config = dict(
    d_mlp=960,
    norm_place='pre',
    norm_eps=1e-06,
    parallel_block=True,
    init_std_up=0.0277,
    optimizer='adamw',
    lr_head=0.00741,
    grad_clip=0.5,
    decay_shape='pow',
    seq_len=1024,
    doc_mask=False,
)
MLP neurons of a small language model. Each row is named by its layer, matrix (up: input weights) and neuron, and shows model dimensions 0-159. Each number is 500 + 40 x the weight over its row's rms, rounded and kept within 0 to 999. Numbers have three digits each.
After each neuron's rows, "fires on" lists the tokens most often at its 100 highest values on Wikipedia text that the model never trained on.

L7.up700:458518495485534541503523551497495488558460478457461483527527504520509529539579524407457443455547488541494463597435564480590503489512597494417437519498412492566550464488492429525464462534519454468550520493472526472514448482500495506489467479471477495461489477477534542445549532513496442544479491542522490483553487531509416502512511474527455438477459478575439501429573437528593551510487559554569526568512509458562489539503495540518573498523461487452498491494513498479503450491507539
fires on: "ed", "ing", "y"

L11.up709:452561525511527504523412502550447477536460492514530454486492543484459542466450445520513551479555501521446486376471550495510521457533515535492471466487468531519486575527533451506488431454552570511498492518543518492511497416512489561482529464483544471512476529482459489513535550505526427467494479559539496513502485494492555496559418405452551499570538488395571472498483568421496519518524456527482463457510460531474488527527479540452509601524529468534461441475468546464484557535545557
fires on: "y", "en", "n", "ist", "S"

L4.up393:491511483521446497458522475575504485541504505533568553380459509545439471474548500478444451423454512426474479489457492472489471493546471490555470466531483540447462557499481453489426501468540486476507554491552517488479481439476505552474509470544517491482484511588561549517562510471606563394520469462506487507540439517522587513543492533512477493486534537499521509559380488516417510460534485474494491557589483502492489532521506473520571497526492497506522475500470447502536569445528528
fires on: "c", " or", " with", "-", "ep"

L11.up226:497509435530559473438550545510448410496495494414479503456503435555489507441564561478476515496471435471520476492440535552481509422529489496455413549535555452546473582431491534497489516461594488466586438521439525492514506500498500407475516564490508490529536447552504431529429470472528528457531490575529515481539502500449483510547471435504465456482543477505504481494565534515584536630520503482514482480487496507500503513472479535510495544457496534496509451491538470479520510490553526
fires on: "r", "l", "n", "d"

L11.up822:467545430464481484542457561532453573479499422498476511552463532538491537513449474528518519512558562502523461506446508513576488459557420524438491372461496518428416487547438476544522483526516434510517507531537528624532522481468503461462488547505493444536499484484453510485440525509462538443493449569516569481509461506468499522523469499522498542514526494480465524488504498544503526515514481445608584529489501470511473601461489516578517551505499456512497451494422500530489517478517515
fires on: "en", "ar", " an", "ag", "ed", "t"

L2.up462:451503440481438532510500569562445536523475445561452490461534582498449540460488489523460479495542525475432430540491524500524543556361585510380475406448488535534558496514509465518486488535474462570593486494519567523537507496444431461498545480518434446485506533486467460485523494533529513441523505522536484438524511533505476532544487448463547552512505507471502435537496525597487525507482532500504539460548461473523508524557483518472477536497468520480503494413505505486514483530535506
fires on: " and", ","

L4.up554:473515525494513520438435476515494448558492472494405481488444530492530469499508529536510400486504521538481510524523493566491558510477570464476486523495441533516464465504513506566510477560546456542552612409489549519580487541520511422556478486526413549511439506516522479440507510484487453487419528495579517461522553430458497512410510539460537529450531503534440508493497497493474523490522452530525540452518474478531409562448492522513477490490472503555476440496485500571547495527513595
fires on: "\n", ",", "\""

L2.up409:431499403518466499487419573517459485545449496537442465440519577528468610440522494510458468483535507494452420546470505499483546508383561551359503395464453529533543494475531517539512466515519483538553532462540581519506552518486475428524537487518429464466502482505468486501524488489522494461525562524536525454528531514489514513535493458485511578509505519466503477532514511566515533534469517485506561488539443442547486500545491556498492502476491521496501487400498504522533512513517476
fires on: ","

L4.up337:530485413475569491510496507532445411496502417505469364525486504489538538488491481498501450534468566541516498489501511653533516478460583447478492556485452601530440460515528505624469493536529436495532495542481492497588501499515491491573527501508378493518463500475529545493493515536452450512473500520529544471478539426499501521465498484524523458443585531515476520447515496509468514503482541484516439474573536483540478494464480499494478520465477505528482506514470504526498479491540535
fires on: "1", "2"

L6.up201:493543489458511542526517515554455434552439464485414413423524471523526549504540559506418490527533487455492430487488582600467522421438541479483467524494485523479478497471457499558508504538562512539575530482495514572588555510508436456561547553478461501478482431523445454544538536509487407484447473491552502488478544451454522532507507484447520499467497427497467452473541560528472478526485477466554511491578494491527485580485459534536516534495448500539527488502479521556513497505532514
fires on: "\n\n"

L11.up948:510523514434558557520567469495546456527479512537508473463532473537523495474465456469440426425548569471526461516457572495570476394548527561460509544514417545502505470547483490459507450526489493486478506477510489463572477476467561463516565553540447516451459562486468489484495501552494510484471487493499524473493483466523505542544489468456499534473552543413465467552457474535436513501476518458499512498442496519557425489510379523503517478568488480525555461493559546475616476473526550
fires on: "ed", "u", "er", "i", "ell", "il"

L11.up573:560450515489556566493487549509526459545421525487474460498497513561485533472517469440485555478409449514480474494507456517596449494552510535466467451540481579470492447438496456588455495501475490495568427507505505531480544486539404465545521498510512493500547514523509531486492496488544480458560529424552438459495490491519480488531551426475489476563510521513515458493452519473532548446449488510512489536534511540605531561422508470463585517548465484503533514542442525563462497451570456
fires on: "s", " W", "w", "o", "ed", "d"

L5.up950:485487518485432533557479503505512459537498518495531470469425533530519493556473512484461506499481526444503514526479585461544487487512440448530493526461517531456458530526487534533510565519482551546490571489569473515482505584451514371446526403531509441550581496583481438438423470508485506466481556447511461484532560501464450483486470438522537498477523483538519505525432541522485535472516529474462507577536534460516550539525477507435592553473480513515502474450489456457524516395537532
fires on: "f", "in", "at", "i", "end", "it"

L2.up807:443488413516450519469413543553508499531472474518424486443542543496508561470505508507453474484504537455427437541488507545539571533384565510396473470455479536539508481475496515493538478522574484577614554466490541478494550540447477406515517491506456476490475472504498481469505532473509503470499503532528499449586530507464530516551486471464543578488475492500487493522467502568518517543476516482541566502568486449514498524561474552441532505479489523512496459394508534539552498510492525
fires on: ",", ";"

L6.up672:507526462474491546521509518534480440553437444490426402444509487530511553523512564473430505542531492449483434466481568593459516416452514480469458532515477528483455497476466506542503501531560518534570547501493519579588559527518426445556526535462453509470480429534440493538527548480481408491432510495555484491482556463466526510497503488447528495471483456482466433466534578514480483544490471458540525479566487491533470578486442549519502516507451498545531473505458512579493503497540519
fires on: "\n\n"

L7.up926:542491481443523532464517578499407515519508530475462472483519431505528537510489426501462459512455452542500529429457483567455472497521570454464567471469527522453532505525474507494462492512549496468589508527434545499539451440515515519569548548527526500436498477476463471520458618488537544521451547454542451551557475521416520479449435474509489554513522460487499501485476497546519534529519508581458432475504494461547475591537484501504403511495455520546478508535432473527547460459553497
fires on: "e", "n", "re"

L7.up958:549500462503514493542454568512495456486493518548451426523449566569485480491445508446520475523509474439417422487407438525530515495451475527497520525505512553543413510462547482491446509533523502446518492537465513522464457455491515506552537531514550474511515468547488428536525491472449484523471535461492507558448525462538610473583498535524563480484431468492468510453518499514545553497424440530584541457555564519520491496477392539520483470479439568539467537469508537495530503486550482
fires on: "f", "is", "ig", "ul", "g"

L7.up512:558452433505427497474472530550449448526485498540546533465493448519513536530518507526475460525492441482458511486458573519491538462484550449504493415515465498544508576469452491545451519554567469552478513479421576512488439534539487450512530509520480522443425545535498556462486506455503494484510466472584462484517474571521482489511519515467465548447556514565581460522447484503527612544457547465553514560511507477534475596479426487481466475544465468459518406460481500516547500502507480
fires on: "g", "p", "gh", "it", "n", "k"

L3.up943:540469401511512520482580555465479451486466524503467471511498506526534536448510496482503510555434489509483548480521553593559488530432582462395538489495495542513448539473526533559515455526537448534578457527478488457560511500506432444471546501534412460546429508467460517506485467547464558471521558501489548396479549429463521507529509438481495431536512510489529541424548496475495534480499518509473542463527452495563463505518465491464451513454477513470472482537489588455509520528565514
fires on: "2", ":", " ", ")", "9", "5"

L6.up45:430503474515470525517569478492482445475469495554546504401484494531523425524508557444477539484486571432505446514508547541623524536554504477524466546498510538492482552514492445548446532506575507602522613497504493493523464530475482465425538476531522455509468494510497462466503460486499504455429550452530474443580538553435473526521461501439554460440524467512520502519500487486451533438520506579534501508571484457490538492536461484487531512456468498560530482431435537473480472459518514
fires on: "in", " ex", " that", "re", " of", "st"

L7.up610:529511464488478506532514518519374486524518504527476529483477497565504525470541490464449475506511473541441447496403488566451508468513517463454517461528500488547452504497434442508425523534551521530502507570417499506478475460461499425610497479516560518500412511626484450545471444529493521488504546471558439520504514558471537501521453511546499591547540497550477469470460580520521570496457487481456502490511559535492488515468461559524463479501462508476465470521468466443485508412542487
fires on: "g", "j", "is", "w", "gh", "es"

L5.up827:521457506451431491521497466541523503533530490484507490524507471521521466469479521422569460324501488575495473479514550455549551525498479516495465512504531511495468504455517435448459565460556504514506556478494480521458489503532538466501458461480500491547468503457512539485578507495487499504527523513461542551487520528519519423489469430483527536430500532450363476508446519566519523449413505500484449493540514540489388485608508534483477500560507532484522513554462555507542456549519502
fires on: "\"", "Q", "ated", "ack"

L3.up677:473473401549555493507541575605480490505487496538471433533489500495514510465490439468471428507503523480459523488533575595528555468379600470445488529519481529530421511468434545543470477505554522543604492514476463463515513526471437440479508513502435488549419562487507536444492537529469483406467498532478505491507532519486499466557480532505544481502484494466536499433497544510497490554449525510497587479514463494479489475538467546467504494430449499494465519515498519456455518532549474
fires on: ")", " |", ":", ";", "9"

L6.up217:453546462467454534456518520489478529538474460501502531514490524499467512524500534456529556440557557471555470476445538492515492514505478465513471513449449525531479497557474484467410533472565461548474490509483522475419503477426522526489491515539529468509471546460526474459543507607597394487493517568504470509568534456501627479410437552495502489502550493498532518534517446532498466562562500482526494578558439530490521495502488420526527457470487474470542490445467555576461498527516551
fires on: "ow", "igh", "ur", "es", "e", "her"

L11.up815:574505466417489488443489516544441542507533510519420494541530445503487519508453452509489532492522509567482513552528560489575504429505524507528514424491483490442462443549411502566470516473576469487500561437449494563504490495528496494563554548569471532421443456529429453520602464474492456488500515470475514504522533472467560524507432469475551552501539497496529456520508472521526519508483488488443601509484525484525461517505490451440547525541413529533494467468424502457536470458551523
fires on: "en", "u", "6", "7", "end", "at"

L3.up102:469488434488555476486538588616487488538503458584445482545479507497532501444474496472456417480491541519516473485529540609552542509431588475487474529517501513542403519491477523502511472488516474581584493496472455434551466533505458462460474471516439556501418567507517499461498505517497484472485455538516472490470510571473501469592478554511558502511514459470496490466503543489471459530494561549450570445497484489461507556474492547438480503427450473519460477532507535464485521529544449
fires on: " |", ":", "\n\n", "01", ";", ")"

L5.up97:508534513534495438553531519549551472591509580523570461562413518527497525476457537462472461537517472489511515483515625544456540435435444484428461563523491522500521466479521532518540500508515597510480501548496452532465481551473439412490462529460430532536507468531492505476411546471453511499554566515472448544463510547502513524491546463553570447541464493464500480499524498466431437453506528496422512505511508483494525484538460561497560519471500479494506485499459498426492524420530500
fires on: ")", "ter", "-", "3", "et"

L6.up137:412493435488463491531475512535521391524464455527506502513450473563508497547515543458477523516499551435489502475475573550535516492468485486497420513442509539512507461573551381462461542499496485549479606468505570509535516496507494393499561497532471505495533484551505460448471485469515490447509523471514477504529565498484464513566460491471541479468508488470559499547496559470429502424547556548538445510522492525498565517435407535520521530510480543492545492403525465512530476446531517
fires on: "l", "d", "g", "al"

L4.up680:489448512529458537446518471559565442459519450485500492413502486479457501511453544542498484455486483475445559476467522518510480476490471434529514496552510516541467432553510429574478527502485511446535524499538545564554522412502538494456524482498526510519537472646366493500518498496517486405468530452539448551509480506479550556484507526441501448467529548494474509461460541518478507511576474494520406522537473559522507496574504480520545536506487540523481535506447462468533535418521462
fires on: "ate", "ric", " with", "-", " or", "\n\n"

L11.up284:473472440537467468534525483532499537513510442454476532520465409509480495429491556452466420454495589473468493525494473534499533478497537488423435468512488533617414479560531453463513471505497525531580474446510469547450569511460486504511575502521463510556553469486575556501486467526511463456478568499534450475458522491524525440535518497520536497467465447466488540474579532453541600475499509553523490468509538463500473514549527486437552530441446487586549560496507522533509536483515498
fires on: "ed", "n", "ic", "ing", "uc"

L6.up27:538429493496563485495571512489512353509523432480474395468502496484543471525558506544506505501515527543504538491532504646508500447437584470509511530513526515504473488494509460554500479550506466483579559503435465511550538503532472479535571490568464478478552526529513529456458488484488443504445451465526529459482559501452466479477520509450494442486535496490469535460468559459492568491475486479536551405554480491505399538466435471522486490514489518483466544559517538512496448502525519
fires on: "1", " |", ")"

L11.up390:444577453530581462485480510507490456511436498465425521499426417541481524489470455497510498483441522475513497527555607494525507418485516552436431532449507467499479560492511477527508495510489528511544517426473466503563490544505513458515518496573420526492478517469487497573477541457529481406558406484539481497550555497555481542497484450461545559459544500467478499470518559538567441581501457499538484502461528458549465517489474538549467516462419490508558513495518506548520472521543569
fires on: "r", "l", "2", "d", "w", "ed"

L6.up453:442508519509481497536505496530552437535462496506560503422441473533487477467536524463397492495555510436522472491460525496562555517506461495475437475480479534439508460494471464599468546515464570520486531491482455470569545529508490391457533523520512497521461456540528498407471477495517520508504525408477466477518539569507469511568497535533526576473476477488527468572550530470482512423506585473502432488490532496505521503497396574519562565538500548482559488445495437481470524489549524
fires on: "d"

L11.up14:512512562432496491416537506540492512537501519495501500455470514528521569528508449480459479490549533494484519553458512520539480513508558507466435413453479527558475484436447439484503476481524399494524479503527587460471583461472485512463499593542412504481535519453487507513511515523486415507399505471491434458495487516482495521451504498556439477521535506560448500540541478512483497567443483450460556524523516499568495498522453563503490582621468523514505499460463605542502507523498509
fires on: "ions", "gh", "ed", "up", "y", "ar"

L7.up874:508476381463501474490502495515474435543447511505486543426421507523456514510464532526487502521515449405472448514409485550530499521517534418526472513471475508512440515482489515546442513520491526524451478569494533536542462523567523437489646506519468460490472444536483442505524499479500491511537457519494489490436509509493515553583469506434524529505461481423485479455491576482483531483543505564542525500503501447557559557412449551538503545524505525455519500484516512443493526529566579
fires on: "d", "g", "ul"

L7.up494:463521471503527527469538511479495393520461484522421473526480607531467569440544538424484521504499507469488473510499553535567460525536588525493447477495466487523469550487505555493514524566528511503531546512459471531552418414483433435460497459486449542530442536521497488475571514511563522537528452524512473410545537488442456444569543424536460471501488498508516494468526504520550512490524546475511575571512529472561522501465429489463521482542470460559536445471481491520563442481506505
fires on: " ", "\n", "t", " |"

L11.up325:548529519457504511531472518622484483447490568428447547516532556509484528499511602533469521509545471560493504438422446607478578442468597518473499444492551522554454514490458522546497455512443494496446500490513503563518432485432509514482491500525459508493478443528489442458487497507523433541535501547529527480494491501452449526484583491554453442514489481402522465539541503507547429552498455461457458549512486493543482547506546505478481508480505492559468517457443472510449527513526534
fires on: "e", "m", "o", "k", "en", " a"

L6.up25:442509481529520533490545492491504414549503444506500487414504426492522495540509540519545520510528589526484539458505523579526488488424540461509443531499518549552435469493517500580498481485534506509528514490477491486617495536423481466519526479530403497553463465512514485476497467492534482476470509484555424482476571471442467544519522464547515528436557485484509493477520526499493573507445499470607522404608546461493480548507393479515498488481471533535463559466510496499568477506508545
fires on: "1", ","

L6.up6:499529481476501535484504517549467447568484401523420418485476485503493546506485597516425475553537543487458430480468550623471543437476534462464498517511486531488451541462453491551499502526536521523563549533502529521606548520507456433515525488502422514503484426528469488485564511465491406476449514499555477504492517487506525511495516471482546459474527481460473454481586582549474515551480525500556503449551476490535450557493438562522558531513457519552548477483472530529496490497527494
fires on: ".", ",", "-", "\n\n", "|"

L7.up377:460543537460526529552457511507530405431459497481515560482472500559453534469515495455469512502485468575501501472456572532434492425480560506445461454456497529569496494479502484598449464532515413505503553571513530486516577513479519525483493443554520501443442513487481448430526520475514466556558502506500493497473523501491465570459549533546533466527536471476531462482543525572547496575476538521434493549531559524481538564531514510435462539508484546531465443453509441489424433469543520
fires on: "k", "e", "ri", "ay", "."

L11.up632:447577466477492495471543456501427582472502505530455464514544466513522515500512537532538448503509494518415462518411538495502441408479509506390552449494523525515532515453518438526440470523502526508606497521445459563537482378539501530570532554574436527459535494476505560520532442434550540480497519516491532534493472489417517468503511525533473551507531469468482476488501493565414550460466464487508493479536457503515461575503474504447496458503526461534457518521513541488492435483516530
fires on: "n", "ed", "es", "e", "s", "en"

L2.up587:449547425514457552529500531532495471528445445517458477447478565523522574465504524523472459467505521479489432515469527540498544460447540479359468427452430557543485483496524493523505477495526475550632510495499575517543511474444451430547541463529419446516499498484451456507526506505537497451502492515503496426569498496495532500524479419488508549467515484437484474516514500555505558492513557510540554449566499494539453538481451531477475524491439548515506471418488528534552552521536519
fires on: ","

L7.up417:518461499475417491509529464535552521589508548484534570521524443515413511474504561453470547458459496536511507471472506473505527482515532509520503520435450534508562554427574435466430508470533455500502501470480458567530526512532531509543479428524518553503497456509593485516565527463497514478467500525541532497505541479518510455521433474539491497521421520511475423422514484503522513457456532507508412518484433484460538410506503495466457486567467468509479519541541467503545475649516443
fires on: "ed", "ated", "ic", "ce", "ack", "Q"

L5.up622:415570472493510452516524489460484466381473494528479499491488575475503555455489537551511449483492544517594515484588491510427418450476546522470506492527506490504508494552466511458473560525480561486530477504503527428492488514473533521494527482502491484451479474441492482511432510521480498468514493480478479476593521434488445509535501619433521516512523541508610461457517484523545494432469569494525591552430528541513516528421520463559519524512455505538447498482514463480519531452432542
fires on: " J", "98", "ment", "ect", "ast", "6"

L5.up677:456491476476487523554520533484585442592479528513525493460441502526474497552467551462442472475460532450527516563474596505515562483522481482505452521474477552493516496565462483579546538489452549528473535438495496485514477558510536342465550464521455483473571472551471510444473499509452522479505494452525500479561570486412484477522446480494521527461526500499475553530495509473486510435567508469466505499462567471507463469534431520499571528525450548490534483455480483448541486416556545
fires on: "ter", "in", "el", "ro", "it", "d"

L7.up913:466496402460590500515450520529487463454476517432502521476529508509543560506497482530476462477400401544540504531479525480447525483515536510417510530530532530492529495438474549553439463572476472505454482518463480512527489469589467419487514465518451506550449502588514486442470504456520422514485460479501473497466534481479498491533447616548563469559480458461531520542531603541559478490558510532480466521484502496500519602472508497518477496534492538487566458486544463490474465533531518
fires on: "ct", "g", "ing", "s", "id", "it"

L11.up797:414494511515489442490558526520450500537509563449451500518491432520491470456494467494527502507481530525450507534483496523498518480533521511463488522503481541550444473545462420511526498499570579491526554437422492470480521499496461428528559463554428519538448482469537491530439407476513452488396528464511463440482661497454539455513449491483627497462521555491523492494529507491574524588491486493543531511521480462511467523526477539475531453485462540536485533493537509545528503506555512
fires on: "en", "it", "ing", "n", "r", "w"

L7.up178:502554454500464479503511525497513428530480496510573498465480570480494557478561486387502529556458446472530416458532518487487490453523547485508416513503470548527478529467475537522554466496445560510523462491459527469458450434498494512480474454530477552535462519516468507519541485406538518530544455539575489505479431558555508517578551506553464522532497505478493474567468475456502507491504549504519493455599478445533518540508461529528525449483452539568568535393503490435525416501560494
fires on: " St", "er", "y", "c", "t", " |"

L6.up956:395458464492503521516495607537470497499474446521502436462542514518497486412469540437419463511467519522478457530507529525525560511457529500523495539467438526530468491486499574538522499523532429502504501483455512498575512549498450523480529508566449516541386558456505466490491465471505496544511485553572499459492554521470558536493502539555548539514512405466496536524498468529518433500466529440510488547492537481560455475459557480412536593554460485493553547498433502528520518456547543
fires on: " wh"

L7.up156:576488447462525492519492590490407488564483558482489411466515509524514524500449494475516466544431452489504499458436563501494548538475579450448520545464469473512446528503469471511506506497506503434508510496451542521494464543475466476522503500569404498520480529455528456511451463517485471507476492459491465492487563499501509540493427536493526568564587526496469533578537509624526493539501473526469493457536437432499523538465528469558413480474499600522451558454499511545496555496526525
fires on: "e", "ter", "h", "t", "il", ")"

L6.up129:450522486484459563523564538536484509524469474509542522432432575550579411458471572452394494553441551520472392525462582504524466540488463501536456450455468580472478475495480472530519493559529490524554502511468519465469489526495459561490525462514466484496519471517527486503535457503527513514409506470575474454527517525464518570501489467460502491533559468437489496563469459477548480455477542454564469490579496500558449462487438497494522490560483524488554541473468470538543515498517570
fires on: " wh", " de"

L6.up218:473548494489471533466460553482352594500470437527469504532540524524471531470515573526490539402506511540583464518473486507483545514425523503500503461421507563526523504460488537489503401506477484533480461482506570472463535501486459542574454516525514486458436534501508532498547521544520464525529466557524385513510461506568543490503443489491509450490517477469437509515554440555457486537546553544510431551445501562522505519469486484482492535503477552514502433539498537578475521539489473
fires on: "e", "or", "ers"

L7.up5:493485430461453480494562549475469448533406538507450438503486455531517508528495482558449464557470484518564483384537461501485516514517560487479517472523489467449558573458522480478440486501520553562481542500497547469514464510531487514483576444506562484539450472488534512525466506460506508598567532437576434520561441539444460542516458466485525565504484437503538517487489519444558518577518501491521512490511443437512568497450488481556462455459460524472565475505421501450531536496523514
fires on: "er", "ct", "e", "x", "an", "al"

L11.up586:483503505497531527481458527549475529532457454438513473462534405511561511426511550500463420434522499426482462554525567547530493505457531461504475499482478567550440474563578433544520523555443537556560553404532495498450488571537512497512481493533472512498527462498535420483436484480527522522504521473512482508511544452478593523498514527466510520472605562470449555443508541510530508557444439458496494411490543459466473466517431540479497442463481495492490492555507500553524518503516498
fires on: "\"", "ic", ",", "il", " l"

L5.up90:507460473514535481462482496525606539468467558448482418503500447515488532454503454478530480486486583537489558537495521535457485503451512567415468568568492530481451433450532509491547383506465527479565535497532510472485544541520492402489496508525470541512483476502502556536428498451502532467533573566459505515408569530449498493548456492559489505556531499505546448502464475435483468453514506518439585514478493487524548466491502520454451544462499484477471528547482580479478561482540472
fires on: ")", ":", "/", "ed", "3", "."

L11.up4:538510476479495526481552539474515466531520518458507493427493469563610496501517514441466535492536543502579510441432506539472536470506393499506486479479490481574464580468467502533520547522572561478501511473484504497450489514431522426569546446476477485462499503522511471452511502531483510479500532540520481503521522483416534443475528440495482543394512553499489510488474534481469473540469538479512515491527527490540414512525414532437501564553480607490562476506531423458511589433533527
fires on: "i", "b", "if", "ab", "it", "m"

L7.up573:521468455497466530464469533511477516578492515547448461539413547509493493551488588506457524490473444450461401537513486476588519557469492438468457493512444562493385527501544455512454496455484526530497529525489576476507482494518512521502514470484520500558524466564509441581551535514491524466487455521553470501575504520448494549493432505494522548508488552480427490447535527539549554503555517583471495457596430534503458438451509568538505516450472569479466525488494476464503492484497461
fires on: "ir", "ar", "e", "or", "ent"

L7.up197:567460546443477501524471532490506441476512547507537535518502473479487436511543505476459398484491488477508406518439482532582496502591383430414522501562478482478516516476526457554428591512476461489445589518570506482506465491552525502506454461445546549475501483538519410552545500509521431536461503501529455455548526476538456452509443477541536539516467526524442504483478464507529516522469463536459491479544514467544436502489463487569487558457466496527466501509491531497551437535520499
fires on: " is", "ed", "or", "est", " was", "ir"

L5.up121:408507409567487509528496521536528475545494514487527529471468443542547476547468527432475444490475571464553519535452565500497466514487438519471463492479521545515421513519545419590495513465498520590555500498504492522545437486490474441456519494553481446539540485510464536480469514477523444437503479496489468422480485567466435546563441464502498533462489557493548474607563520428500575491502505520521457507512560473538573538500451512498569531518496514480557522487487459499531447446525537
fires on: "n", "d", "c", "it", "s"

L11.up492:496486461487514537499506512538436488577499440543420485470480429553490486475471476525478459415484595436492489511494495489539549369512520510476541512488452515486474461584430490482456542491523613504519549460401468498532546523535508431515592532494449467456526538507549457516456465521483503487516524450455472456484571513509526497500497464435525490532483503498500518489562510489524519587542486517500527491394514439544522542490529549462552476496442509475527568537515489451534522485552497
fires on: "u", "ed", "d", "it", "end", "ing"

L11.up515:481491526523521516572438577584509458478463500499433461503417457514501468521461501484501491524505519447507486493479560522497532468513503548482441530450527466544482445454515449545470519422431480551508447481520476547460510461446478498560550490519502499475475497511496499582492451448605446497582494474487469505490524454516505552472513463476540497523487561474489511539528472458584452484539477533513520519425495529599525561431552400450584495512461455550531507536457497567483579511526517
fires on: ",", " m", "ed", "an", "s"

L11.up606:519530488545446585411558559469542502517485467486529518523519535536503586483490455459485473484585511503446531538448551576572497477535444530492489473473437527463503506534501463504430480494531486522469600491499455524521534559453495477486483540512483494462478487552493546485515548456544492442389419539495546521495415528477520547559440462440498536435489501557452440474527449531454511499567467499525508469500440439519480489441437519515479496547456508527488477491510602508463498500535543
fires on: "on", "ar", "ol", "p", "ed"

L6.up157:517556451478474547507518549576452432582479415539408435475475501510461514494441571509452484545511556490468430462474520614480535443487544446476519542527486509481453538466449507531470482526553502508529522515481509517584573538500425439494521482518410499526461428532456527448566532487501453489445535475511470521487524487504527484477508463507553470511532457446476469504553577546486533531470520473549506469563487460529427565506437585513517527491461530531556493487477507505517481511530488
fires on: "|", "-", ","

L2.up436:448532422512465542525443522505460496543440474528456463474519576516494602476499504488475443494509519535469402530444500538495548525413553498360471419466432545540490463475573527515506475500535499523554512472501582533530533496483487423580524487522392471493478476486436467527541496526535498468505578531505513450521523453504540526531471440512496572520496514470485478512529480577517530536465499491529527458549449457562473495472472553470461528497504512498516511418483535539539488506503495
fires on: ","

L2.up539:452518420509433551498409549508482516525434491505465483450554539522483550450513512479460472484494482505456401540465503521513578556399564513355451420454453535532505471459526529507481462522540496557571565479522531494495524532481456438518540483500455450514468490474466471513532479524527509480509542508518542441546567480470508515542477455484497568530520476497485483548499455555534523531481524504548545479521473446597487522491471575455494528482498538492478461422476569552523509519501509
fires on: ","

L11.up642:483511522517530586476485487504480463455511472520500550520517505485422500514447434505492467498530529478502442471537538561509493478529480537445516437528442528487497528514412513540520457498580420435535467472533474541476532497458430478431481531474516489505472506473432455509554560501552497472483437530547548516523518454542577543577496486528497533506574501400472400491478465421486505532542470423501515515551524490538482593558446490578555584529464455507479466524506536478519493501547527
fires on: "n", "p", "ist", "m", "and", "y"

L6.up616:462493374513437545495525531489520461490459515542517505469457548533531515578488535411508519511528560472451534465415520518602536513508462463529476485462500512489451497536552427546497580480491486628516536515517470525521441519485445453472479493512502478500516504493474473453448527535460523484455556518495469458534575524480427532519431471441532484443496482556525563510475531450426523486478494561515495535510492460516557483449465462467554486466494553554485551447492490515428480415512521
fires on: "s", " that", "al", "or", "re", "ol"

L7.up792:470475481432541486502442521563505435454488484489450497391458478499460534500562512527488545556547427506537482507467499477503481532494572476540517461505482545555520505453470512511467505496526513503502483510470509513587555531572476493451521533523433520503423518503515432467506438539458442567497456485519486421484623448457555502488507487470551511543561418467545438532514586495463394502532507529507488520508502506538484518457455536474448498528508562535541450568522525460526431546532500
fires on: "d", "g", "w"